config.toml
n_layer = 8
vocab_size = 512
norm_eps = 1e-05
rope_base = 500000.0
rope_fraction = 1.0
attn_scale = 0.177
tie_embeddings = false
grad_clip = 2.0
decay_fraction = 0.707
decay_shape = "linear"
train_tokens = 147500000
MLP neurons of a small language model. Each row is named by its layer, matrix (gate and up: input weights; down: output weights) and neuron, and shows model dimensions 48-239. Each number is 500 + 40 x the weight over its row's rms, rounded and kept within 0 to 999. Numbers have three digits each. A neuron's up and down rows have the sign that makes its largest values positive.
Before each neuron's rows, "fires on" lists the tokens most often at its 100 highest values on Wikipedia text that the model never trained on; "fires after" lists the tokens most often just before its 100 highest values on Wikipedia text that the model never trained on.

fires on: "ot", "b", "n", "ver", "in"
fires after: "ig", " T", "ot", "or", "c"
L4.gate294:506505454468545441531441524439400479468543460535526484465467547519497478515559492488520565480454511413487455457449504487439529518500500477512551502494472461511527433504460443512472557495433545476444524497460428448475505441505531496539538566468536508532464489461569478535501494523509458498384440453488438491570432480435421529505525537514537455556485516571507508566536486457484490514450522524485500532528528532457441577510502522562590539477468518522425508540552473544519522507415437441519533444530514563476547441504577486536483519441513461506582513516526525425405481512511531515
L4.up294:505509367500491472528401504462569457468521400513466505455445496564486472554474450451511500511560485493450482528538447557467467501551465434479450505469374595542519497538425518505511546563461510477450542470493457498521526477463487524510504473494492466512473495540472452521509515490505517524525459503494451490479475479460467462569436490511525551580509464534496471588534536436467542505474466494489472487607474539554524566482474512447519537517436525563468509505547465511486512531399476467460494522512514503521534492530397557501578542520550474538506511509472497532457515549440538477
L4.down294:432424489471478488545502502516493532532555535484531414527459558495515513438530519488450464512622515529472550457463506453416445544460504495503558495523476540453405498425446494570479489514447514578490493425475485499506505539496527551553528576422545541470428567508497473477514514463503512460462490540577416544538481472538479507485502443524508411511431464493509473474497568514470474480559506540465483510446472464478468464493479498513521487488497503550508496462506492558490467551553471573459547548487487489605518491532545487418573471501542432428460537449509504446543533536530452523

fires on: "b", "t", "c", "g", "ar"
fires after: "b", "at", "oun", "y", " pro", "g"
L4.gate671:512515417480523527551553498451524471513505543478591482530453503485482417425565401465482487488415489523533485558509442500539525458519462489452541500517461485497527495534462490504478518484448519523484470509455527408508492486523440516476500489516544567514556595476479559551471500469441496482558526476505564538480462479590442478440494463520476473549506470475502541512440506568459433453470435535460481378502524531533543530470476476555560528492465426495506575570534473521451443489427536520328430518477564513509521486488488563552485493482530497502527523510522515529503474505457478464
L4.up671:485531524498529487520546476515516486531516536532524562614453479459512562496446492489480453562473481534463487530468499544486462447533534537482548542528546536551477535444532501516518446484540454394457484517451540396481474499470448503474507491516529495517496595554450428533428510509448540466537520530483553536537534389548486504516585498517518540505510531480420497466474468520507496559501448499498507530509490505440444491482535556486465405540465471516563521556516523518486496484512539561479490473508561442502513456523531520510498498461534494487455513461499510479504469459489522394
L4.down671:486545481479385538466487449474494566516507513505532468495524556497463474491515519525501453485580504542559505487482548525484497421480450575505520536472484520483534499526504583558519558445505477531521545452522509591493517586439493517475576489542439532528534451503480566514552476483492469502395517475473555506476529449474564524468507465524533566515453462457529541507453453504504457450458547442547517517495434468419580548505453513526536519465419530499512454484533452583537498543523518527505508524511438443453551499481546504490495466501510519471488538520472470544412494545504494522

fires on: " and", "ction", "est", "ive", "st", "ound"
fires after: "u", "g", "ct", "al", "he", "ess"
L4.gate77:497496480504466451483469526498453436495453566496450500520419481458525489427477467498502479576531450475521560522571464549470501487496551501461471518526527464523510490508506478489515529482491503536473476485490515497523451506543545519568520482537507470485500528522522503499544535520427471535440495508513500507469632472490511597530477479635572522546607626508474423512431414429512476538489566508509548519552476459534487457461557473498422550496465477492507491411505434439489488536410515491490554449501436520490513419486485534492540483439491534487545535488459513499551588593507459492
L4.up77:407480554454491445482489440555469481528493536485421453457481486512504529450472489439558535510506524561455559549505470574461492497457527495466537444450525556481508584467445515470522515529523466573418563519573565493456550561468535445544466452521540488531556515446478476466579530481468472531529518486450552507551453477485503549513537472405495541544502493454525524550604488476529550518504533519458462466509451498557503407482515496513471462525469516511535489470504419536529509507489477510445496510426519500471449476450487491474526359530505485475541503496441515549492465641471473528
L4.down77:511453500551496533406443493481501521516477494485466514472467523565489498481533497482531524489428451546555464461522461463569516525505442442511465465467484520527548547561520466477481545504461460522455573476530515532458529510461482531472513471504518465572523583496507567559506450597505498481523515505537464525495429513564510494453527562591447452541502439440490529532456462486464603488472508520500461589523521454505548452530515503529480510490550441549481501509599508535516514407500506543452439546431509480433542504525497432516542565449477496512457524497507493502437474452477525507

fires on: "m", "ap", "7"
fires after: " c", " C", "or", " com", "om", "um"
L4.gate668:528530486510507444521424450514540511495457571509547581502544513586502451571528530469415504519475490495484518498500491503457483473557520500470457508460515448484526546494469623451511549456508567446543523575503471559450534469504587534473503588494489449466467557540512468550520502503577445509496510516408631603467517528458491480477579484504449509499501483519492519501496544527450507539515504473485561582522493446484540453523505522502508547533502532517475509418517473557520537427484500477477409480556475496517504464489524493514456407496481504502584503544538405498502519462531521502
L4.up668:497479474570523467480463481537485496609523537522503491460477547468596450432489511502511481498488525525532522482590548458507580450545559429494521462472517487503513535512469532506516513472491548441539554481572545465505523508541605541487465523472442487524498525562513471517500455480516500497470482459463514483525519461414572443523525467525539573504524496551542507469555479546480536486516537448463506500518524434532447502538462501580556518541501483558458462473449555524481461449523476547435508543565556521550533464496486508473466427523480568532529389527480412533581483427526572491
L4.down668:423495590507434523553474508492530486450461433483508470475499510533591437536559521528500443447504501532475471484482522471550519513500539578494508449464524506496489520636461501522473538509535492515482481544439460535503483538540564560446525443498529480380538575531477444567495498447473473482486440503506535527475497504629486482507522450485457457477545500476384466490465526468487517515459507486508480566508467455508490496472447527496579596490472508543532498491541515469493424526493440475529496545474527516504440567562500530430516520508458492589547479517548515489483465481469480468

fires on: "est", "b", "ant", "at", "et", "ish"
fires after: " ", " de", " F", " r", " d"
L4.gate125:534507495562499510488489525476504507493549534537550469484448445495495589513451423516508443482490471558438495497487447538493466537619505487462572494533521494489481428540516548475517493518512526527515546517522462480483540438443502467434518520619453433511545523472499463454566541552495537420497491478422568476516461498465483496475554462533508502510566482483473383491568433488530525525499489500566492447519507517491557492533615551511467477533457449537521494448534488535521594458533487481494499545511552553600462499562563495588502529525481460486489470573453479490519526446467460501
L4.up125:484534473552526524527533611505535472542587438444519457588486562514493472486426472518557504442501479550403483500515473574431442529494551558528499521510498425466552448482526543531553497473501488478533435393568476538566541460431468505485433547547545463472507525537470445506474551460476453458525433470445519482522467553550560493549534556541524532503475460477524484464462446460502521515517531471477523475545541462498533520530458496481476419457440503484478504472511456564462515528422493527536479495537485489549456515524529547448548453498544409528486464457400506494517453425461457504
L4.down125:423475476505502486535491588582581473479469487466385467435548487482544466508537470453528478482523543545518506518464465523475528545558556596542462454469494495456474484490490455481584445492528552536476481529488499523511464471441546526452469514484524504503424525488452550454449552555533465491507488507494511483419463568485462468551482496517443437470515539543430453519504464477509453510536494473536442522516479519456446569482432460491532557480542516400551558461466415474556535534601528530464495510519445482462470495558422511494528533539468462557532427497537481506525574529462453507

fires on: "f", "el", "en", "m", "g", "'"
fires after: "en", "ra", " D", "u", " d", "ul"
L4.gate396:473456482439490554429488480506482466565534499435497487526474521418443529498491495559445520519512454587466457473531562503450513478514508450516503490499472451580508525482534558467451483518501536491585490523474432515493489482455493460593443497501482456509453515527489502431492463512450463458505437497543455487512516465594485537528502493459501503533539451527457526513529438503426524498491485542548475475527459579502486480538467471527471577453507437517484513445498533421502528543531470526494453512544511523560459550486558467510528512439514544488519491502563512552488439455631518545
L4.up396:490457501505510476536562388514517501486588484482454516501536474504447491489502485495533527531467543523480478473565511404520414469464460476569646613469516470502484522507486467537543480554415524515530519462513573414490478495502475472502412499540526467552460522486508394473402466523502508513417473466548466541534469497592501573542532513438510476485529512501568508500503480461513509512458512589488504456520521476472488523503503543507461487522417530496501500498492507584490553442456478554477460563553502518523529529477440439457462566518449532485495455607446513534472515425488548461
L4.down396:483456442505466487528472495497487502437479563499481514537488556501522588521491498522536488471438502490523491473474553396531498497488462539502468483519523460464512517533514496507456513589474501470471499462468522517508568486461508486491488476533563520536514481433531487549498437470530548477550575551494472494532473479546509502530463432486520448467494499527446512576415527503484528493465513488553421475406478497553520547495557498461501509563460558479498498512513500517534475537534478451512446475549503535578442556515600494487463389506546504500456466539458531507514478504482460630

fires on: "i", "s", "he", "r"
fires after: "h", "ow", "b", " w", "w", " wh"
L4.gate388:549519550542527501512532529493484467467478518474530504510501504500404510499530449510511462515515503510500523545504563527492497456552501496469491442428447432530516523512496504618513523463500452480464485448493498493507484459556493577469453380557513477545562512488509514551434537557431495562525520525511514525488552473497447487483488449491543442504431455488483507504584572516519541470532471489530548530541442471554410519535513467527530548510542487511485420511525446460435546434543461499535490379510521516502468479474520525473521586463531519416496480462496508478559502429450465537
L4.up388:533516550519485486471472563524504503410489419446567550493568530461514488514535474474538477480510428484484467470506477542463521471508461483546525446496508576476511485540542424487541481516585529608426533491478565470550449597529468459551454512504481572448542501496525502511505504523410545515448506422505482496527533493412463458479542457522489503435494496538554439464546538488512492506479490490546512523508454480604470510431483495443481560428533487496482516494406463529501507454531450530561524438483490529457417547461506484475501508543547538524502449510510584506455511508429489432
L4.down388:486418480540453408525479464545491501539498592478543526442513483516480504480451448473517527528484554528508426502544468479485532507490419414542518481480549521550559540459416455507571536536504508446486496484504511419547474521474559520494520544544451512513483532549468491459557437481511529520487480430482454544591530476540476527496470472486445487539527574550490556548566545456535523425504418416448505508528524573538572528513457507493413478493480542579499493479515457542433570462502589490531527537512509472503472519513477552478564498485522495519498482584442547479451492453477483452

fires on: "p", "ub", "ion", "s", "os", "em"
fires after: "am", " P", "as", "it", " it", "ep"
L4.gate700:475470495493499556470417459504552483488500385478525528437515510514468454434553496459590504491538466512481493538520506481471423478490476500454519556587431505490522501514434470517439535518474541585459514535475511490569571525482559477508487498546424501533466481484524504455547486527487558490517515521522490528482517478569420528481465494471532575503507491579495519497533484569495492481474495516572513540474544591516511503533432519537506508547542501450472514618448532516481512489490418540488505514517519544520481489532511467413463516504470471559438570506455483552471568512452485511
L4.up700:470543536479483502464520494480530559441485470472568478552509526473549586502485442501465465532474443550520580535522458523530554474455428497413533519480559477453494517498521509457509505548528556551492497581509411507521544505490458507583441536488557543478513494502514529522532436490544501490477455521467464497572519523414502523477527562451497575444646528477529512474517492523541483535553580525494487474435485498458461450436511423534549494481499567509551470544525515503473518467407514528501469475475519508495501517518494398540484492469500569499569561480513452588533565483508480557
L4.down700:542532498490460495408445511426505473540547503465456506451507538587476536428446431503456466428455506509517463593596505514507590522478477476480516493482511535498510475522494468498480542467568461522479556510425518530466499530495465461498599429516430557480522450455502499538451471493435491496484512569488540440488512552411531464537482541501465511491536494546449498466493478454484461480477490522478496490515476526467471500428408469546508595571491525500482490514439530438470519461426492502539509530471470501461516532496537546478487437499517477453458449542534436543547498497526434504

fires on: " a", "\n", " the", "ed"
fires after: " was", " is", ")", "\n", "t", "or"
L4.gate518:486590492465514573469546521516500445541579530533477521515481536530547544478474461539517614493457492469540523491501461448550528567469524475479431495522493490389435432437456552494516563491558520467432493515472561509524474543583527486563456453495500445458526546569538493445484518515531524457539469437591496486427439496502478530487494511459470523495578460542535534468515546465457456455481592507521539436480460475509520539542535496499521473579435546504511526486574532474512518482507517492468431588480521535493601556578475552498512511492460561473521495551518480512520551539512439516
L4.up518:572446535485528511463485498486510517476477498547364484544461438551585497473500439490470539516429444436526480522499446493464492506544510469462496541489413533614501593495487478512446465510476531557573448513533504426457508541511491448476531460536558527506539524539480492463439464477544488487490449493470486493506521459476513497434502535496493523484531607474552493484550521513529534420443450554458471519490532490466538451488475512490468548487512502512451567466497511470569450448548480478469505490488491496542442568474525484534524492455499509502569564533474566469478433467507443471
L4.down518:485532556504483436450506509571530521502524500487471399441494486510467469446485470510570465503483426540513523475429478490488430479514534476517477463490464536517443522453387476532533511528568526510425536404438492452500514517443445459465543494409513510503502520440526589483555499515465477447471408407489559486522494435481500515476485513485509489528525540500557475495488499490520520509540504431503513481471553535461514579518422486555498552491491503463430496468499563475514538495484483460520485422428546487486515512504465551509511542553489451462519516505480501526501545480517570482

fires on: "p", "em", "ic", "art", "on"
fires after: "am", "p", "ov", "or"
L4.gate492:504541546421493461502458542499494454400496498496534463447533519529543464430440443455521497455534513519501544567451495497546523500512529569422520539510463415485514546564489482512453537496525465455512495559452486544530540514507509477516501577507493535468388457473503489499475582523538483534489511486497540533472471589491459514467516523495490585506528518507506504538485524432520524503505427536482496491484502512481503570468519491514525416509489531586450461562516529495410503524597565547453558464518450449463511502479499586535450554537517442477498525501468523481465478554444505521
L4.up492:511447454437532503452465419501579465500438588487465560475500491472493493514471437506493402479444471501575477510487473579534516428547391561513464521489453550488537497413561541527501549453520513531536530468525482479579503481568481451518533547508542488517511458520519476485492471465552446532430489512562534530536552586442466465481571506522525577506491489459511520486471494460440518498503473475500432442549471448484542497456455464480473460502480522556548505486504471508475569544511553524435444465531492525488464489454529563499558504517474465514476441533472520479514568588490561493
L4.down492:533510556533526502502505506519557454498514555525592514487472447508506498560523509436495480529539502509466511499466466489476512518417537513521514531517540485490532446508581519540456511490527487382514511444506489448544569490539493548498521514443484555569545504459523528459399471501509503463529438499453526447459520476529491486575525487446563487490469543558519498510532515475488473489462490499449481558526554489541575537440475614472465560438486497569476429488509541522492500480505518518503516572590585534466470440537524454551502482522519577527458455580469560561477462438531541503

fires on: "p", "ap", "os", "en", "g", "m"
fires after: " H", " J", " E", " A", "u", " S"
L4.gate464:504561533428488536432500500496535463568561438553505543534557507481476487452462530503486579527456557535481495510529529482492501476500502544468528543486532480609498477531559452532545492523545537467535458530461491507575496469547482527480485458448475416511474508559545491527449570568447459483436465528514469490526477476509515498499494510497507484494505492567490533616517381389512481487528478567508489455478529468494439473475514492485472542504432441514447507461561509501501461479544546586489427465505536529492547541456495474481521479459436494472545581551447455545425513492477529485
L4.up464:466517549511437479448469490516479506496519376455512555488540544448483542463455542481570513519446554534430472531568524514490551565494511549460534493476479415500476481535492490489550434465537542529489567521447403463533543495514500527550563502491504511491533526580488475503434473517503456503463475478464491528523471493425519482491533448497568504496466486515438569482510406513448497482471509618456465517488491624495539506577569583498486527467563464525520484568501555478484507484500537435545428522484552480466546491530523458475469542464514480435461539465505414574480440584509496455
L4.down464:532498528478518487559500514534513563450488468475576519566474509434505472470583509498489546499503539529491546522474465453487499532467449499485452540494487437521462569498491525436520519500456505511476470541539446487522513479571514541601533495496533504512505544526430454537493456514537487485508478501464520528493458533473532415525434486493525499501451471467518503431421492553419532450474582450458501443532448553484543510557445496525517529519479475542510627573502509505439529429551506505570525474531446476532398485563472527533449536461524524545530460523552547462521491442502493531

fires on: " a", ",", " an", " is", "mer"
fires after: ")", ",", " is", " A", " was"
L4.gate237:571463473473518468472575473478482508610525473542464497515505536515505480448462457532468554495446501497541446501573490483521407546502541529440511452525522511462541539477424497512541487522496445488584553537427420394528519496522484496499489468535438503447568521504478458503489544546444528417540530559511458484446473567523451554481512548540536534509502453499530514487528524475544470463554526510480458505539510516503479547535460500463483480541490551568510470516546569509445470499455506480594482481482468487470504539522505400480520483541474527524546441507466583596467410556544484444
L4.up237:554480545415528469503526533417559470562560485470499496471429449523526505436522478402499448454427535523466588513470528544495480435483472471538496460517436538427514560509441525552531478530443530504500589483439553502490472446483434521482490438510487539469494472488502474519540449445456486462494416569516489521468480563519609447435575493493516554536566537496459501489546541440468432514548477502529493479517484493536442519514507559466544517457476519441443544454514546477520425441490503444553521526522533444560555455492547549487522421451454512496546495416493443458487541486493486463
L4.down237:543394519494512521495528442409452458480588508539523471464491539512536474480489467481482503570427500519522508477498430431532504507524443496513477428482473572598498487527576404491544465434561475472470500489473468490467456501457503547520434559452535451500456498467533544447484496508439564542505508520500444497434495501516556538457485493485466522494504495519564548558474513530504502468516520436463496549502496495458497474528501475540518533516485464539485573449448584496440522463535496453529480540435452524511564458500548488533517464482440454470470519512463534520510404465551492534

fires on: "ord", "ies", "g", "b", "ge", "ie"
fires after: "c", "b", "g", "ec", "m", "o"
L4.gate55:557518571495488508526491479507518449501475484451502411554556413577545515518395539453482469532536492505522485495562479562500544460493562534549512459483549557442543478522483458460488440497416506515460510549488507508539501532525486444515507471537457457490484509478485499525441473477477540500561521462437582465502470486469516535525481415503444476441456587456570503507500585528491480512467538423467558449530452557547537582494503539461458519448509536471500537580515442538464490466517489465486515554491461471519526568588479519507508584499498446450478520459491415519469430605482468504
L4.up55:533503494484479513519512519541541492487462509564511498594438471605560520537546467468489492539508574485540517509526481529515448474491478525496554602457533587401581538445478527504482485553486488454433475523503528453476507475506462516506549587520509491431475494531526481555445440487468543513465505561518496496511471517552433514518505501428481516532527494513507501495445484513530497551499478492422577444505467523555520472564517592441467477538482519470490537468423485532488467497505504542510482532586540523448565520473478511478554462563520485448465545509483534554529504463547501494
L4.down55:488548458443552485496486490507483474544512500487490553488506483403530434469577448588442473525477489545507551460499508554533528495563473561535542552441532477516518510557475530417541435461544511527514504465464486445442493437596496512506471569476460547536532521483511513493510507527460490474500497531551472456454549425477535451526494532521503533552508457567521547464497516529432540467481511497527358531435509481558501493439446570479464516531522455524477515463516441516453461517523604459579435490509477512569561537411508499530486459525475502558534508475473500548481474470567417549

fires on: "m", "ov", "ig", "t", "us", "k"
fires after: " com", " m", "es", "o", "om"
L4.gate148:519416510488473559606508456497509525479462561505524490475529519459482468504523466488502491535397531477483496498482459448525563493480526533444455472449515455494520512505456581518503481468470482564447494467500540489447472463456493579508510534591485502496497546481489521538478477494523472539465532460479516511520451512506510474428524545514629540476527449451478517474509485518495513495499495512446541534428490462518554555540503558566540547441450511542481398545554486507531533452492467495527441489524529481502534594517549521573515474483532525560489430479529519519463472545490493401
L4.up148:509476462460493474533442489496471564542477515541511518528513498483545479430578488555560442466489503453536457518516586493454565541503500508517539527508463493515549520568478513496571445521521552524516475486506589507560576458573543493525479480505435491429532547477502553513520438551530416492495491471501476566549526497486489469472516527500533487461469492451535498496482523550466479528540572482520451505434517415552473476413494557497452511447445525514509464512553489569515457484483458529517454437554502521445455503496526517536505447474496590504520534538467421561487496493472516496
L4.down148:514425424584510515482602563453548456494467479468466532540454524442466486493485545488497482493535524508471578530497527443458494583500489525479483493449497512468545472478529615502427458436540522455419556491556536507492492484479518481472613423551545565477517477537536455509512483485566606514508520505484581514535515501482532585455513521453467505551529492489502507483485528464509464470519496511536472546506501484481484516469453422554475517566501494425527514458518492489480509506536462513461460581467499526481551515407565502516482487515544498492519518541482477440485510419495483469

fires on: "v", " O", "b", "u", ":", "o"
fires after: " re", "e", " J", " 4", " A", " to"
L4.gate74:501491573551478494512469529515555510466487463491490480518551570550525425490533500551479455510420418483483508526436514465568481474463531493520515534508467424468564516464442496464525513397541521507464529475452493527512526537505452577558525574520435478509551467484457534504509504473425508540468513546445478464547434494517507501551526508535443514496455497565556499457522526516550451432482528532450516490555474479487621500525496521422549390531488515525532453516520495487523547554503473523542471498532560500463485385605507479513520434417517547543489573569521483452475458507501513499
L4.up74:610470486464554460501525453562448509493471431449600441548540517476421513506536525516554439457532518427560520536525488486469473538576499495469584510497476511442482502480559489535458497436473507499501548475562509548550514507500460467538521497482421501513466498538508491497515483507498507520470455506467506538481558546459458480401523490491506511483485528532559443487586479517476563534441546413530490512542438509494478488541561492489511441519563561498481511499576572497535481497475522542481487465507486478460447495497513455469464497464462504495521554477508414451412447553510468454
L4.down74:494467499467538489486514499427458526573482450524544557533483477512543485532482463496524491482498474496528501558493530454413487471512487464516503556472485494420465454455575460478488472548502528510472506549519517454553527467545524520507495371531536450531539463485508455514484545482556578442468448489488475459517477533548466610561484589479544469505536472478498460449455536469521545546498500444577485520540489505517441496539553493412520446527482507541557516514565561490452465529590491556532563505459509424473561501442531565592495581464488437466462505509517464520477617373484431471

fires on: "u", "el", "r", "s", "iv"
fires after: "b", "i", "est", "os", " w"
L4.gate697:528472531576491471517534541484483469497452537452487464482478480516569550494469495442467519447532491536511499526496514451500478487474513439446516457496461544602511506520499584492482466546455530439456410470472449567538582535485534492503495462514435435480448512511503505507471501526438511526469475518419477534497462427492446416558469500589534465516523551492531459541469447517596588519490502425472479535450514555488408471487495509513481537521551514463507446522552433424477538530488524552609551443493471540544493471501465527455518487515653508472473537447515523504484493436482545473
L4.up697:472459461528539490518500525445627514535457473457533481425508500480574544478527529516465477481544496458444467467510413434440501516488467492452523562517510460554469443510485477577470543474464558576457432438534479545410542531452488515514517534485496483497414518475499487492434444526459505481524543449471460530491519480474407480504480466456526477427491494605478491549535499440587500509525488474549465520511510463567519576486560527500422510512484437500526505530463480403478407479500544507441569483469485454511483515497471586495462456533558500579512425471530515516502455415509530598
L4.down697:513504458490595497451430512560495509527498470474555511497489443464503473511387464445511504509589530429493460503469432465426521434499484492517548514494513499506555522500437429531490570552449586499535490503470478576499547471506475490457561446575511541474462497504493427521499529488489570501483513476533473549517423466473531496476513492441459517522523499523509475529529480542555524444531473503552485505565497553589568416487484568475519576464484500496437484533438432516475522507454469551515551441538498527491511487553496506528491510446555496480492469516488528541555519438464469411

fires on: "end", "art", "ip", "and", "ay"
fires after: " st", " ", " w", "o", " St", "on"
L4.gate682:506538484506530510492446585460554508466410511506396465461568479462527451461456486529481537467407533568470557558595494470489557508464474572526544490469458460464535549470497565574544495506501499459522455573507557457514483534597552416565501471464427497391501460551503512499503495452451433468462527569545527531477507464547539489472481476505561547460492483470445568474415455454491572515499501540468524448535506485530517478450453468511517476492515501489495444497501510453512504482450467488499497467565536480509476480453572503442481587550499538485515418543510525484529521516507519482
L4.up682:497521505468468483560477505552509485548457478540482528617506508450483530448518471532506502538503423446534430520444443502532511484511419485425492504474463419480532566532531520472531500498543472482510416429518565431455468550490485493493502460457506455460490495485450542473502505464512458481497445473468472468491508514552543467489484512558561505546552463509436533479531543499493483506461488515442517571511471451481549477524468538547518493489515546581449455604506511506473486452520522470450533501485521542555553481494510478506381559500550481436534451482374517448551505469511490505
L4.down682:480455563490427469510521524367531502421464503545496540510475515461555501507471446511480517570489524512537502481503486476561549472514478564524498460527494571482490437524517527529443533539507464486490377489475530504522518482464541447481510557548486409476558524514489449538443528503599521497546530504507492566497447544537512574423549531468586504510497530524524505454516573516476575471509435473472557503460550483559428468462506505467530562529440506487483506509527505546434487468482515587454474526482460447527500433477542510546533494379545453475493453495525492473464507591446498561

fires on: "m", "x", "k", "t", ":", "ic"
fires after: "om", " com", "i", "ou", "o"
L4.gate196:482454518548510497520546419519551501494540462507539513486501568491545507421561472574485477607521450507550475491498527438530521495480498494484483491467535474495554514526456512463481512502494455497536524516481514565567479477546484560462476472507510449548431511466497488415575499536558447500525494489499554559455465471471461506496527477479507546513566499528511504461486437531493516571488494512440522484506576465516546514545511453469505503481519506542429594527519486558515494460479453442518569491577499592518438543448489539428488513510511539566532468453551456495601485529407440438
L4.up196:476504468501561502458493521458484510524481514587474489497513502569462515481527540579495496492583507547543436469557622470502505426434428520559453430469462486460431542509503512472491540537544442520465508520467529507580490546520500486518535504572547470494497503534467468462534447460484505536575487477528492522580507503465485530487464492416479514484502490522517534516500451524558576471497510533503569521442458484519436545480511525459493504466441526547529496420582479535450479537447470470572548507456575437514487523496485436469544500439421520534475426460510464486452452504475493498
L4.down196:493450475482442589441550445488477477516441531485458491502410598522488512539525483519510526503495556463514513471490510496459445546491526504497454490519506501495495505546435537469545492530503586482475517445489572500504455504484561499447632497581470546584542499543509490498435446529458540535435486545532484465412516507474481423525474508518527461503503525448478517503452428509507508473470455511469498501464537481504439514466428517555469435514578490496481501403543551593570516470454529468489461500369486513500556488527552488564467517499418538483484492527524401493491502544525472454

fires on: "a", "b", "ar", "in", "al", "e"
fires after: "t", "ot", "et", " t"
L4.gate116:510474490483508437477577455451541479542526513480502493442545513495452424524539493498516469530457542469497537505582509585467573529537399454497529443529573474466495532520494521525470544540592516555481439491547504519489488550497447561460492544499518529410525543471487502468493527496457507451512580498540511521489533489480524547395493549496584485466460469528514524543444548486557472520549419457502467563545519543480490505478563512432540529523500448458475490487475539567540518586503520484531496580461494549522505493494457537562518465475503443590469457466495469451516540538511510433
L4.up116:501508547493528566486466545463519450483453424523536474515494440549492517554429516530458492496535532490517447523531503558495557560504489437481541512512509523483496416510511499593523525540481493471501494516455556470478473526524516510561521539494519510442549520541577488492491464515548550543478481525522465570492487460485488494515498598493511557487558542520464551441463462452414454553513474476473530515484536514486532532604446510490504485584482454503537529450488502478543502475503515483492495465480433456565507386519495512634473516555498417441533490459563469476522502532501536488
L4.down116:554488525472479527479525503495440534456526530456479445512437470480496454515495570486514550522545411516476584508509585521495539581497492460576593536482467508538491540455424565521515495466538498560523462504524473419535508559546558540554503554520470589543501573532516479503519481459515571473544497424535491476454550451527492487468504511535448463418562567458520475561498547500530479547533494413567495489472499512555541472482500521472502423493408468468423528490490493440490500537504546438487512532482498467453483431485537438577467458538465455512533564474501474500485456572543536589

fires on: "ay", "op", "and", "d", "in"
fires after: " pl", "el", "il", " st", "o", "l"
L4.gate331:455497484533512535501538489542445457503531499493476509410584531520559461476513521505470476440507444503521506459444541541464460498455508626490490559558436554499484546487410485497467424541444511508513560555474502548471513525540504468513515492480539603488502589449467473454520474480469496563469533494499484461473466530525485407460483489490576509525510458480484440494480546447493483488473543592503475471461491488504469472525514472472507500486477435447483425502482471531559501617495459536417506457468533520468475479508518460457436482494493474487465477453555478436560463517516499475
L4.up331:464626476460524536451526513503541597474492413517503574486433582534546488480474465500553472478499575509448439483416484536503501534539503549495485496483480495410489488479496474531463518518490467475502486610531493434490471462483495445440457478475502529520528516475492543523528500456537516502466510437480496509494480413582506473487635517514489489509524453509448460516521533469550467533512521503441535520525465503442383379595531462511462533539469503506499496488539496500521537430458469544485532486514470440533503426522483588584485519506502470575437547517462503473486496460495491512
L4.down331:511501502492460456487516473507483485486451503494494512489488553555529480507527479463475506501572555473460446572528443499527555470454453514482431529436457526493486487464569547481420522526460488443491490441493463497478429482414592449521603494496488493470456399522518519483443488456559492446524454535472514487448455508496518443549521563522510508468485537520615471598461497507442564516553504485522501534565450554485507492515507497539532503577531608438546464495526460615504560509522518537509514540534417518516506535436489448477497523530507533482557522499505523460477511542430582569

fires on: "ly", "ip", "e", "y", "ell"
fires after: "e", "al", "h", "el", "l"
L4.gate587:492470464462537565500451479509558546512518563438450528472531524558549549468456553497518523505493514553519493466495476442518462490520484536509518511443494469498486467446464480488554456467536493479487491512519486452533475479494437541480501524469488535444462494547475425557558458439478489445497486427514516472465573501490584522467508499494531455464553424498480560415472486447477499438428467608501599456554415510496497489476506549442514489505552538429483495540492527499486465469490402453520539523435458503539528572501503534489516542561507563508426531511470560526514416528498478515
L4.up587:486480503459535569523429565497476465554444441451484453534538518436570434504590455525481461490481547484440546521519456465519536472507548470565448497479452488548497535488572539497508503433501461538491446488509520528468399467508500524416384566557537529505491497492586491425500488508508498483486559487487508517479501543493460441513487551558551464501570546493427480530463520474539489434530477449469500521546478535504486510428452455521468516521536456500481539516518475519526464455495508531470522559479480491455535521495494452536559401433525457584486511458484520495563485473481456475
L4.down587:447469564484509488472549434440453462442565537519436507440483481457457519440594445496491449496479469503398490436523517504523531513501449485503508482541471501522506500555481465503513536552535446457437538498448393511499552518407447528493552486477511415473557502499498497481471511500502506457479450565547494477427538522469467508499536518474497569494429423408536532501472547459449485496545526533506534505492534486518553437447482429527485525556514550531492500600461520490492510523478451499578535504517520513547412478502528496540444485528424483498465552434485529430403509492569552550